{"num_attention_heads": 5, "head_dim": 64, "intermediate_size": 1280, "norm_place": "pre", "rope_theta": 10000.0, "bias": "none", "init": "normal", "init_std_qkv": 0.0474, "lr_mult_o": 2.0, "lr_mult_down": 0.7, "decay_shape": "linear", "max_seq_len": 256}
MLP neurons of a small language model. Each row is named by its layer, matrix (gate and up: input weights) and neuron, and shows model dimensions 192-287. Each number is 128 + 24 x the weight over its row's rms, rounded and kept within 0 to 255. Numbers have three digits each. A neuron's up and down rows have the sign that makes its largest values positive.
Before each neuron's rows, "fires on" lists the tokens most often at its 100 highest values on Wikipedia text that the model never trained on.

fires on: " re", " so", " p", " per", "ir", "ly"
L2.gate1112:122122143168145151105124118130138093121117106110157129133094126159136062143122131125124132112122123155135112121147100080117117081140131127137181149126170164146152109166144138138127151133133146170081116118153173160148136102101142168111095142131100112166159172169072121121123135152168100117
L2.up1112:135137197079123149123142108108108106131127100131140114109161166165157151154128089116096164067152159148124203135141120113132126151152175132134091118129193141144149140110123168130099131118104155163165131105121171132144124176133156139122132160130126125149107128146088155124116118100127138179

fires on: "le", "mp", " as", "va", "der"
L2.gate1114:142136078151123144079169129104088136154109158156119158127093149156144157131079117141099127135181165129158124131083171147156064103133130091112131138086137123094109153107115127090076151104131127082111107120118091117151147145093112176117127119111185146098114115163179129131131102141137155159
L2.up1114:155104108131102132127174166149116106112143127139107134121141119157107112138122112099146102190111169119125129097141170123166163078190127105144088134166158100110104133167146107106138109135117115076134118153111074139138103107151130115121155110121142138154133121116142126123157131109123156145

fires on: "2", "gra", "istic", " Battle", " Bronze"
L2.gate484:121144111129109113119137114152097146127119123132110156144123151132130095112167105092139135165148126095178131108098105156137118100153094129137166126142100093133129109069075113130089170197137123097112132113152152089132106103141121152139122146128134104139130156124101112133145150173130119154
L2.up484:097137149188119155103111126122139141142177110129142115153117187108135111150107127135126108115126107091140126151118140159088126126123087106127149146140116166153109091128126120122098103174094074081151106116097101137105172103119147133156140111123102131132084176097158087094127137101190133079

fires on: "ro", "im", "ed", "es", "son", "to"
L2.gate1205:105114118124177111158127158135115168147096107107109151133114109103123154113104140156149116129117122102131145115149136052111134164122116131125093127123128113136134080096107121083057115099119190148156096154131134129160143155096136079115132110088125113122135156108134171122139118067085145170
L2.up1205:154112140129093131099110105101156134138184118084084099155105149134156106109133122195119127124114070153150135106150125145121099148145126133125153134046137116123161128086102149145130118105073120128139103114149119169096102088171123126144160108138149106099145141137109151122142159153136132113

fires on: "t", "ft", "th", "r", " years", "st"
L2.gate1014:139153138121135128136118117147164130123131123108143104131144128138137101125098118123094169180114153103135140108112149143148133091135168148162154138174135095140137107122130102135164139126108140148150131107136152148116132184118138125124147137120165081138099118165140128154146140152074137129
L2.up1014:122170108121129164123088144184111134142134123129141102089162133137072150095130135132127177164109081191122178120127110132150146122106147138143145150148135128095083114184101145135160091115121132161117099138111137141130122160110113132080094105138099129113121083125128153125111121122150134140

fires on: " /", " Al", ":", ".", "---|---|---|---|"
L2.gate1193:110140166133139090164113177096146119069084116139121142133129124155145111135160123120138116063136126158114126068083147145132132114158104133151081131158150121131147142126096105127136114125133182089128152098113148137103116134129117147163120131174183107122137153140085099104123105112101138110
L2.up1193:109150152145154125147095138125119103146128098140155094125163107132138158124117084109153133129158111139138154121078119130123115091113085104082137178131165088110132127119107119136108135158140168130128163132135150132129121152123120160105087141111085130157094142142118144125133124107156111132

fires on: "vers", "n", "AT", "sion", " conservation", " body"
L2.gate1100:140143096097138153131090156111147131135150075130120088127171143132103111133142124107114120162131107194132173110116094164151133171108109163160156159116180124170134168141158116138164152131142105089119125134125131132141133125120143158108163153092141099145139108116146123140109117101169119146
L2.up1100:134130132095148114146118149108144175094164121109126110100112126066167155137116132115136156128150093145133140142089154125144130124118144082093114146155136157141115147096123124126139177085111159116092152090112140122104094146169136088127097091111157135110117156172137125173139143115119124158

fires on: "y", "s", "ist", "ur", "t"
L2.gate723:160110098095117092113126138126144097147122099114109162137138122135121114115122136126136116088121104142132125114139151111124162151169107124169106132139141110147134142107124129104083126160118104176069139122092127114135170123171148120109105106086131133116138155093175164092076131142105095150
L2.up723:149113136089120126134157113156118109134168117146144153172098089128076128143092124140111125158139119127145122145156116082139139103108132115138110135147106122137164073096147140123086106124121164204139137125116109163166152146090145131086139157149092147139152078109160132142123133143091127119

fires on: "\n", " ("
L2.gate843:173125101131141152128164138145154137117118148127126113107146125135150096147146118114102111147104120112117147116113091144141127160146131126154094139148160107097082101104106102120115153126080142114106064128100100169126152151145133166178158125139130112105141126091142147183056104098119127149
L2.up843:140128159140134107136095147131160111091151150178126141137088106116099113145122096153186112120113132166108160124142142129118167158130107093110102089074135160114108122137101099140135143083148112182102128108145096117105098168127138133131104157150169126116129130139104168134137117148132090122

fires on: "i", "s", "d", "try", " II", "su"
L2.gate760:138143103113125115131131156148111132115108162123122169107143146121145133136094126113102128104155116166105152181095142145136035108100167154106142143118106107088144110142138166133161139160133135135106115108110111117126156157148165147120120134125136130157136131118135093157138101168116144139
L2.up760:159115094104106109113115139101155092142155086119118137142152126138131128149162136152173129108107141148143133119126156168118117146139096116114159105178125115145112104123085131135157132137128150122151121111147145102174171155113137132110059103155103093113165128129148094113140114131099121109

fires on: "s", "i", "n", "t", "y", "a"
L2.gate1075:093120155141113120112121118105128112136119119097154111123113173125137104117109173108134122112118133099158103159119142111081131131089114110111137097127140075097173113135113155099116070113180144107158140152123134128106116139141111148151119156148108131095158179134091136162131130089126107128
L2.up1075:144087146123118117140089110155146123157157171145121127053104155166114127144068147168159147066153054179128098185123174123144120135138132103129137122111120107104132118131147121124138145151130076148135085130151120125122130145126154145124119145119159139106103126169140147128146120188113134125

fires on: ".", "R", "S", "D", "shire"
L2.gate314:126174191119090074119129111096155116098090137110132174133111151118113118138136102131117122103098130134126147145135128122115118124131126135100128136138130105158127137150140116102148170142132114107105123121151127101132145150129118150131166177162127052125093164137140125094108148155091092106
L2.up314:115132145139130103069138157154101140167118140100147144138146133146116109147096114111130130100097130151103189143127136145122108128136116114132104141097136136109102125091094123138174109082133125114169145137113128101079125112129096164134132094103093113121098126157130120150099093127160102102

fires on: " T", "ت", "ll", "t", " ground", "ر"
L2.gate1252:153156110175110121175141179143122111126145125109120119139133112144183169116152132102155118176169118137102154182124131126087126143122161135136125134131161090120126151119143157110126080101126115146151115127088113136101132109150102091109119166116154125091173113128115171111113145111099180134
L2.up1252:113172097148129131156123144136116099159130126103116119146155130140139127118118100140113150110094120135171141129135134108144145139132142121147120140170128142131122085128122132128123178127108096141122110129112141182143190085091159173092132112139086101077142156107155156115095075085097131151

fires on: ".", ").", ".\"", "\"."
L2.gate450:153141122108151103146108126085131106133149141120141138123139108129127140125123150144159154142137121135138116125099099057143111103143114138125076126120134149097098173108138126111147133145139097147142144118148075123065145168105130141155083170083101141105115158138112157106170126121157118134
L2.up450:142140144100153130096122122093116153173127132114095147151111116122158131134129126137124169086106122094119112103117108110163101100119120163134104078159152160151152101159178103136119136133147126112127146112123087157086132169128132158127140104106122132107147112111136140103140142134086138151

fires on: "ly", "time", "th", "age", "port", "by"
L2.gate748:112093129105119139114127110113168123136119127164126129136078109178173150149112145126109119098155160127148104124156125175120157121143148126144138113134088178117102113133127097148155148129161130140105134126168133122115146119120108136099119112118099105157108209145087134104120127176107084138
L2.up748:179110119100130116141119109133156166135170094126120102127127110172120093137142158168130098132106078148162130165134146138131152151112099153089129109154108126118129176084113131114140110139136145137135121113140136166128108119125078164114150104175153138158123141126148106116084113118112116144

fires on: "che", "phy", "can", "cy"
L2.gate265:092168094177099164140158091155151175160117132113133163142151105138082116125155148139110117082090139124156146174124146149145123120123131132128158138127089151129117114093155135143130127149128097146139123148122105118138122072164124133128098152125115076120201089136124146105128122096151135127
L2.up265:151128105137139135125163097133118135099079112072145113136106092125146111143120173154140105139140105127160127163150107132133132096204131095125110094105110133120144149154131119118152160111101151141132104117174106127115126122108100150166124115097152144106189133130114173125138139105115100121

fires on: "al", "el", "ci", "key", " side"
L2.gate1136:146136137143079138160134109133122097127132084144146123103111137121124119139098123151151144125125160084128156133109122065158140142171130205117135146115146138118131107115121131109080126135111109106133095115116115178140144165108101152156118130122109155115127136124112124123135130136084065145
L2.up1136:178120124121118132104097109159113106167159155154056113129160147112083111121189121147147111182131146122118122117113106143103102106109146147111144141111103104141118088188102168123142142100152095123120128144055176135135143106109142151144111131162142110107179153112166129132141111113110113095

fires on: "en", "man", "ron", "ra", "chan"
L2.gate1216:109152154169171099112091149137166120121165074139130084172164148094132111141123149148121135120161131141142102136160106160144165106101128126155135163108112105130126149132097132097114146124137139150112174159145118144106116121170148114123109109145106182116074138154108080122103132133117151162
L2.up1216:088102116175120117087125178145172156136120100176149067146111114136134121151139130115158136149095138158127129179104116098145120101127158124100127135103114125175145120121144096138133168081132106130093193111121150123085123059144114155138123117095110115133106152151128150116140154150130139124

fires on: "ing", "in", "b", "on", "i", "o"
L2.gate731:133111114140182144105163133091151146123169126149141114157111113139127137144132099096125113110088112097146134130163109121100094134111136093082126120143148091141112145124151079156161135089116099104158153106140109131132142123104123093122126145169087133106121124133146116132118161150131113135
L2.up731:156135131087135159084139113103110152113121100124128153133104117141125124111138116147169094149115107148148101142127135138109131117120130139099130154157101132124138153110190131146124145136129148147127168116134139125109161159145139086117155080132130136156127136123170127119096176184113125145

fires on: "\n", "ex"
L2.gate645:084129115104122160119115104112107110141126156155144139126117169146110114109120106132148120125104161128099162118138116114122104140110174101137101118126187132099093131177131098142103106094115134087149125146142094096124114150116106127110103061101169097140158109139088131131124122120116096129
L2.up645:155118169167079131150122139145169126118136145139111114161148084131143133141092091119106101135128125112153133132115120180099162148101125119142133152123128093140076145108112106130141166123152128156098155135167139109128149209171110122143114146145123099117108143146102140141158124128104130144

fires on: " of", "ing", "ed", ":", " since", " before"
L2.gate274:103148146152106087145137173143105137114134108111141141117121090121163142141111108128116107122151104164136165182125137101117155122112173103196104109141109151112151176094160161169127104150110169137137140114174146138124093126139123135088154123120110100109134156090142143131085115102151109142
L2.up274:177151119134103094129133124100150121119138127133111099139117156089133169146123128116154172117166113135091125155160153113133121133091149058127122112123111138099130126152143172123116108119140162123113141113143142137143142132086139161059139103138150074114135096057132135141095106129130115117

fires on: "y", "s", "es", "in", "er"
L2.gate317:083132105148157071172140181115105087127110111147112139144128147125117129150125109105131117144143104128121109118157094137115119141121089085116158124139173129090143090165099138142130145182172134119167123144152118075141112145124095097128149182158097164108090121117123103123096121099106139124
L2.up317:099067130172109126124112121092116130164114134136131129179126131114117125139088140139169150104127098079091084169160117163138136104154156125121151117156105123129125137101084147111132123170155131115122099125097167146139085097107094178145104118126135128147130119174144103126111135149093119100

fires on: " from", " c", "tur", " by", "fi"
L2.gate249:100149111135141176121148164164138161095144158108151155126149139133143106098131162137102098156099108151117114153165139158153106153137143127131097135122142141156090151134101087099095116165121138161132154141096148095112125119169115139128167177092122177125165127160141159111130155151129143131
L2.up249:131098142120081105134142141112154097125153143182089038117149145110125148135096189123109124124138148117126136136135116135176100151127114126097122115119137126119110128144123154188098108125109108142113124150163134137126137104115082118134168084119108103146123098144102178144169118138121112112

fires on: ";", ")", ");", "),", "\",", ".\""
L2.gate46:162123158134133113147133116114128146150121116129097096135109128116135140128126113105132136122115119157129156131094126124135159101090121127168093136107157148096137162103160110111121085123109115120099089135138087138104125155088128152083111139134134106108137112110154131112099138144165169129
L2.up46:145133091140169149136114114105114139163142120107120106115122115088098165132083109146091142138090136147156124109098139146104157119138116103136124098111139110099082166120146118067148126143142132129142118130155058160118126148091119161100113110132140096161122128116153110115091151168153133155

fires on: "ly", "ally", "t", "aged", "by", "after"
L2.gate1052:163109141136116128093128117195146096143123126148119127125104134121158081138148125146155156128172149123134122134085130187161132133084142123139154141100088145154162134137121127091096157071117165116099145143170107099116136107156133122118156107144155140119109093106125106102090139101131102150
L2.up1052:106158130160145146108115109162110156101119134146111109153141134137085066122126190126132122136132152141115111107131157125166117102071143156116103100144175116139139129065151158113106165132107129171156130113112104110116167124120169158100138110146130152125124098165124113138137116137124130096

fires on: " and", "ing", "'", "ed", " of"
L2.gate1233:155153140133112140176126140119127160115096095099132091118090108139129049122113089114097133144149160137151105126085173117122168148104124137103121089106086137105173140117122118138164115088093134073120162147179074151119142145150100174109095120102098126113158126127108127136129144134144145126
L2.up1233:107127082114138089155174128099150153137123105114127090126138115137147098121124154084152126126161120131121106130120128130179141098129099123108117121096116132117126107150158143152119113135120138102120147159132134125164130149145127187099119153141163138162129119107120097135107115148183143137

fires on: "in", ".", "ic", "al", "ar", "u"
L2.gate539:083097134112157146125123119106163118125117105124130108107137108144104136137168140108154096129126137120142099120134072149112142096105107131103114114139131154151155105116105103135110110142153130111112193094136112173121112111103132153142132104149122112089105128186119105148134129170132126139
L2.up539:101105097108147129097105098123126106112157116129095165104177138100135155141108149113114113116141071108107162138182116141094109139108136121142085139129152118138118110140115104150144109131121145117103093137093138097153121141119164170145121145140151131109071112148146115088133129141128163127

fires on: " than", " for", "$", "\",", "\"", ";"
L2.gate150:112121142129168143107091122087134094166104118116139129133104186102130138118147139125125149156139109153179126160119132152124123126123121153132143118166137102153070122157124118102182125136110130135138105142119159130137130189112146144122133128110133131136131102118141132113146104120136134156
L2.up150:128121147110178132146163118094128094172189161121120117090116154117107111076107129163132109117120149101140130115082154115104104125119078106136107131151144139181168152127125088082167139097105093098102129129124103111118148172116098139180150128148100120150102123105118168150088139162111147136

fires on: ".", ")", " |", ";"
L2.gate918:111145145110138097118157075123109145140137136169139104140170151137103133147100164119101127122170130153123108136095104109125105138127142128139126126120133165094123151083105101080134125150103097097123095116125122165146133119124168133097079193147118106128149120146135134137118075158143152114
L2.up918:128118144119120113145126068140146136151140167167089115167172106163135143155105079129108154118125112160146125102137161139146139106102130137102139136122180126097155158107121131084160127135124125100118082124140106114117104131107155148097135161111128106160127122180145129101060076148139151101

fires on: "y", "i", "up", "st", "t"
L2.gate857:125152108078115105115118126130113192135127147105151127113105067111076151128098118113147137115126105140128139121134133126127169129122138083116108146126102096117108088159141121154132155080094106114143122137132084136123148122112100068114107155122135125095110135090132145082139136133074123149
L2.up857:116104111120153133130112162160119128140148128165110108121103143151124127108102136176138121150120102150127133180123105132127141164115094136108124143107146144084111159115146176094103109058128172120116126113095111137164150162102122161084086129145131115131123139112162091131092100139142120103

fires on: "ri", "ect", "y", "t", "d", "el"
L2.gate372:111131102099167124139094142123111164096137131146133107163114154117091127142099145140145121106137103120165124168137101092112093149113122088155125168130167134140177106117118122107101143093101160117140113149118133110128164124167139129143137127126114160119176130091175132112134113125096138119
L2.up372:147175102108167110131113102109122153115100129116171166111145114155107134105117092114129116121112134151160123159169107131106077101096100071183137157150152136137154118150157151126129121121112119136145129165121139117132176164118121136115156144144140128125166138119118147126145118126116143113

fires on: "s", "t", "in", "S", "by", "p"
L2.gate0:149107115133135108141128143162110098119140136142114091151103155143118136152161111155141105132104093141165118159105115119133119107149147119104092122129100113138160080123090133073103187144107171116117148104205108133146098117086121136123123111132114103149100121142171119093106147101180128136
L2.up0:115173136112154109107149141121071134083149094155103141138146106163144116142121141113142099128139146144133169158156080146177159133169143099097120113142085079108129107101161128124104145124083154177167092114098148107130114117133118079101116126121116165131119121113149141152097140114151137149

fires on: "ang", "u", "in", "n", "an", "ing"
L2.gate1071:125095153113121116100126065120135100129093157155146093097103137147085128122154117138168164113072130140145112170184095106157121117138129127103120138125113130132152158127134139126116108120093152085121118088106100143106125109148124076152113129138079101117117137152165149107136133171151091153
L2.up1071:107114141131103144161079153109113131127160150171052154104175156125118086109122160112122096126147139124089137126126142108105177135140105120110123131107164109115088124125127136111135086101138135119072167131133127102102136131101171166126149139170107122154093151186168116150069107093157081162

fires on: " (", "\n", ")", ","
L2.gate1057:123110134117149095122103103119187126103149112108124129138138130152105123131136124128164118156128137086134116110105088140084116120079128134128070098118129103117090111142119109130155131123139133106120124151117129151124113118117121091102129118130092197126156117141110139165144097123128096099
L2.up1057:111148100109074152184144107141123109125107180146151088130145144133119118081136097114147155125170109127143126136124105146125118144159149141137164126114091146101093125126053128098136121150133105158148102143133131165096150132153112132163153160136139117115108142130100157176136098163148102181

fires on: " end", " died", "bu", " Bu", " Ce", " ended"
L2.gate954:122118141119105134133110123152138154117143101135133156113141103160103134106141136092144165147167113102148162144163134146089127122173122122146150150160129139112104104113108127148136129105135143109138179131146137086123097113082144108093180126153094130130149131104120072131115131144149123090
L2.up954:107116155135151115081148151130098148113153158118147147106154147135107102151125156124106133117178137103115111120097125090150092094122131131107135134118142207132159139118134125096103182133093120097089111103120113171129077101127142153150097138119149138151132073131142130145105145123115107136

fires on: ".", " where", " family", " attended", " by", " and"
L2.gate1056:138100146145127117152117101111111145097156095116120131108124098141112123129145120155136146069155073101131173099126109153119105131146149154162111170109095097161160081123062121089125142134121112138107102105120152141125099111148190094088083116116139115112137097143136108151122148172134076094
L2.up1056:118118070130112097114087121093104108098116130167100170122096068116137132112133134069150133115156120116120128102110107140118114117126132099140127127115165125107124088157170124131127097107162103106125109123095130163145119115088172145134154134111128186082149125173131103142098098133141085121

fires on: "y", "er", "an", "par", "el"
L2.gate1087:103133154111084104138135141101139115111148108136117201108089122097152150149113133107114116120102165140130123123113121120109105122196123131132140107098175108124172079119105148156132151096141120123135135161079123135097121103109135128127146114143086116130067155134125115114111095117143108119
L2.up1087:127117153116119117114154135093134176124136099140111144150183122124087149147134107150141087115092156123099106155140092148171090130124143155161114143146150143149123097128148156128114134105128122098180072138085137112145124125122143117118171132101147134137161146172082108109104096105117140115

fires on: " World", " Pala", "Paralympic", " star", " Nova", " Antarctic"
L2.gate1167:142100105119123123116105141098083107145152169124136100104118124109120094162112108111130147119132095091132134140142109113143132151119120140143101126139113166094119128143085116102132100183127113152100145092103160130156170142117147109131105134135161099143111085131100094181106137105167090130
L2.up1167:156131116117123098106100133106146104168107149107122104107128115107134106133114116129116147122126100095111146166124105120125148134119156146137111137138134144098139142094099158092144128153120129122120154116128155151143189097119149095135112111133137143135086074121116121183122106107150116140

fires on: ":", ".", " the", " (", " reached"
L2.gate1266:118157149126134161136116125137134142167103134144124127142074169120154117138142093165121149113176144134144109086116125136171145142121158140139130104168098113140107114152118120134107120137157103119135154061116113174115163125123134149141127174116124141155132110135083135087164104124122135142
L2.up1266:116122087090115122137107143107092122125141106114133107131125071150115154141131160119128148123192087158114142159158157097103148182152114144128187168186157116143118116173133157106122139104146128139151089093151173102141116160133131113111120117086145093165136066139136128127110094111128088109

fires on: ":", ".", " "
L2.gate1138:139076060101121167135102147107146120098106118167097154133145119128134150136140147130125132094128110082136140114080133112113126148156138115151092139106141129093148124122056098128102092157128157153137106069139118110122134152127142087172122158120116137143157112129151151141149131128106112130
L2.up1138:149094146129153095131106085130153116099092075118142144159131149141125160090099114097133156103135119156112118158140119140118094127117126145105105081183112102129121094123097150134129114135158153076124172107128096148126086125089116118115158129146111141129100129126134127111129113171123113180

fires on: ".", "):", "el", "vis", "oc", "rim"
L2.gate764:102121145141069158100119094120110126143128099141134127161115151107129125152142122128118159168165116093095164092104138127146103117140163110126096144111137106131143117153172122128127131119129114107123097111098107062124109122118156142129119126116170115159140084132125108147136127150097147167
L2.up764:126141132105135141131143103094133132146128112127149136108104095145103120154165120165156118126140157120131156118130136124078121091168142136156139134126149104121116140161165158126124091121133126142095101146189131106148117104126103156142159077162160117101101114150151126158107139147139169144

fires on: " De", "t", " She", " Di", "y", " Long"
L2.gate1271:156127123118107150102123151131114136165114129112137138100130175152157154120140141127139114086120077110077164126142097123136147123111123133139121184109119135140102125137117149160091152153109086076131092129078103115134115107171161094149116107100143096145088116141090135129106192146137107118
L2.up1271:139130137138142157124104140139112123148113098134107125121141146114157154138163125133099166119149122090152184137131102154140126149111134111088140098118133178114111116134138097096112160097081128097125085147127113135138192108125092159112124194105148156120111137130082150126086116150129151090

fires on: "t", "p", "se", "te", "AT"
L2.gate692:110134131122128147118140133120093104124130104106120123129152150165162159132140128124139077113152147145124122147128123161104137133134139126121085105170134121097149121146126136122088093101088125118116151119171109153089098146119153140124133093132160137137094114148155116103104181110109142150
L2.up692:126149143124153156134128119111134105119125125112097137123154114137175143176179172136123125133116123134085086130081128122117154161124119116114134109115145116121143082134154116103151132159078148139106108101184133170116080148109160124144133117112140136139132143153150155112119150097095138138

fires on: " by", ":", " By"
L2.gate518:137098123138118108128139093137079108139146143155121139116152111108137100168145140175082094173147166120113132123109144175115133152132128134128142097108134130096121136097109120138117119135109139159129065150160132145149151117112135135102139124106175198146163144123152147111161127136079122129
L2.up518:107088117133157125109130120152114131096130100141149155101102091117115139111081135155111113120097135125131098128102110118155101107110123109118138136154113096145113132128115124129124144117181138117105126159098144096125112141108112149116116131184103120144107180111163125097152156155130141170

fires on: "f", " field", "ward", " response", " mine", " co"
L2.gate1038:069161149140137137063172123182102109127064149133160094140120121099153117130132131146117105106161134105135115120156166132113116113131118127080156153108155123092128120119128182133149136176133149166155152122125111127157101130173125129078147110087107103103083102123131124163098129162135166165
L2.up1038:143112162136105102149152138131146123138109103097132098092095112114126126166136130151143082134148106113125087132104153103133147161142140149104130163132130135138160154139144170084127113134133148133185138109137116137113125058149179114114155102069134106079130156110096102140112146108148153131

fires on: " part", " addition", " order", "-", " career", " age"
L2.gate386:135124095135081119136111117102087156186104114110101096077119116091096134100139138119152136169132118100120164131140104130103146122106106109127154123093100105086115151125142099116157129128141162138139117106120148154128149099127141104126123144138151154106095111114116147146139157135146073115
L2.up386:133131098146142133121140168152154146128141106137144074103094094124122153126105115151113147133152112148166140143158077139136116144156137158105123161074150104119122092113152148138153111127098140148105108133137115124087151125124119108144154092129100158102114164098156149115076108156146134130

fires on: "r", "ir", "er", "y", "a"
L2.gate103:134119100135156128110136186137109143145156135160099138119163100088153136114125140137106146158088117123106115121088157118122131113112124106136087152158163118075122128093117096094180102124091155146140121154138117142126105133054155112207119083105133143170126158104146115141116165177159107126
L2.up103:139104135196144112141122124167147130136098133125126139133132191084149105132133106174137137103086149144126109126102111156129126087135158141142095112147109117131128088147128103125128095104168114149123138137179114136098076102111135170103079190135149089116104136138138155128074129103115123141

fires on: "ers", "ly", " could", "s", " soon", "ically"
L2.gate997:131108104140127107126124143134148129143182119118138187113105162099158119125142140132130095150121134157127083143150117093155119147146087121114118131117138170109104163121121143095095140124096162146093145131111100119144151114133130181114103125121138114092132163104103135117103155143139128109
L2.up997:098113148126126155099130116120151119140112142098134147135113141122117145171095157135095153119106158112155123110129212074162093104116081125127139144193163142136160117135162123120075130123171122146097148142154147121138118114090182129182139106109105124148111145123133121123110159126193120149

fires on: "s", "me", "lo"
L2.gate452:149133089143101091118106114133123130128119136134081152137151114168116107121137141115191119166122113147103079153167141108105119156145137142138142128097103161112137088123128128160122097102116142164095116137124084141174129111142121131079163155140121150144116124117147098099111109149123132160
L2.up452:180188153153134138098115144119124102108177131136103166146110113129170126132111139086126149113134145100119140124113120131133139131135155113122148114146120105187114121122118136145121144161098100127138137098133130137121131123072109130127116126160169152112123144149105167172155120124147121121

fires on: "i", "u", "o", "ang", "Croatia", "ga"
L2.gate1270:162146154160105146077125117096175133130185157065157156146137155087120124101158132139124108104098152159143119119161118154115112135085096110102123087114135125175099116099125115095151142143114129132128154105124124113139152110116150089105138116123081118101111115135103146130132153106152122143
L2.up1270:090141101141142161142129155136140113137142119140141089133118164116097132112145153141157161096113166143141134117131145155122141116142103175148145130139133161105086152110126142121103147152141136145143139098170162113113140129129142122098149117125131145139154102139110189085127144136163098164

fires on: ".", ":", " number", " #", "min", "ute"
L2.gate1119:119133110141145135145138141088107122118096114122129147135114133113150139122131124135158158123131150159134131090103107140103134132128138121160138116122127112108107128132137140144138112109145107135131088124132140173150138119101139125138137128102160107164120121085123107129159138125132117112
L2.up1119:116146104175142154145143127113110114124092129142095145108139149118181150093156143152146148157105119141121118117133097145133126148140129085159161137097143105109112155153121159133117140146127112185160095104131161160151117128094172127146139127101192139178141120101135146128148085110100138129

fires on: "y", "er", "ar", "an", "ert"
L2.gate1089:134092125115092152157120123109146094149127146147149107139138130120130146152200174130124093151100108154124120159133132135113072131125119144146141106102139166114099138107159126131160142141110092140122122164114130124117136162090104169165116137131138140090169126099144091138086150121105099118
L2.up1089:149118132139091099140080111159080129147142077120091129179166144126143155140142140114143076158119135124138118132131131151091118082133142164128091117164112112140159100144133122129136127103120133121119127160135121132122107168112075130086156111166133149088129144155112157140114108134111165110

fires on: "ly", " successfully"
L2.gate267:154099110167114166098084116162156156122155128127171137078108125097171103095108120179145135117100162170122123145154107097136158121136137131125111135112174148123114124144169130106111146138143184163172124124136111166119116154137135179173112101132153112082162101099097128126087124146127137150
L2.up267:127121115113128128097126117142145146160138117093157141095137127117166102133139142163132135097090160165127111132148132129109129171121142151098112117150141167144156123100144121128076141085109116152128128095118094096118171133147138135111124082115118114115124102107113136127085149103150133107

fires on: "il", "p", "ine", "at", "in", "ate"
L2.gate767:144105108146098157135083135078104140095112100165108155152120145114090155158132100145119121139151131141134145143108145124117164171180153101079104148106128101133098102122097138127130159140090125090082133099154161190139131108117117104138101126123131132130106147138161107116126175125158123204
L2.up767:104153142117089095135161156112081119091162099187099117159158114172152123155167144172134124109110092133131166137134118131124143114131145131085122119172140165134132131092109125110106124167125139124086121089146157122174177092124126082119163153106113167108163123151094105104135157132144155136

fires on: "ator", " World", "American", "ation", "World"
L2.gate77:106134124124138098176138151136169076120156192117156137165161152106156101135146125120131164104133137133158148175104128162117091114115121096126113123097194131119134122141119120102084117114131111109109137126120146166134159116155131128079118123120163108159123144112104100090109132124135111105
L2.up77:077139210143125126152121111122129105111107122127109072128141147066091140172099106099083156082157104170158098139130111151130083137148151128139145126103099134110106095142124157081104136164161139147132157150128143142113149095129164178145147128121132083067141108076124139099158121063120178144

fires on: " re", " co", " Co"
L2.gate434:117097133161122105135133156136143149112065123111119147104104137115159101108116121110139112140112143138087124160170120120146162158138127151110141151115126139121131111099163180110103120117119099124151178109138144147088126168113124169106110115143097099110101120108127143148089158146141113184
L2.up434:092096116176131130127178098156082137127122113118138103107065115070125119161149121128177078133124138121121159098115102101089112110114103123108143116120149130134113139096159110161086160160181085123145112153139119123121122105100192110159137095111117090154131138132111165136133121153098107142

fires on: "s", "d", "man", "or", "ran"
L2.gate226:123102123132126152135154119130120156105180172129083140125144133110148113151174130140132119148112150149160110123152127113150095112117178100181128137142094119129120099124150138136163139120138121150133119066139111050134123112124079142124112154140150091160125159169142073087120128145146127136
L2.up226:125099117128143123103143107115142117115124113104129192100143113157119105120101092125166140122098148153128109127123154109096104165136127140134088116173168143124128124102123114130171110116096124167088077129109105135163128155120120158103083156117114115140113171140115070097136072118136143137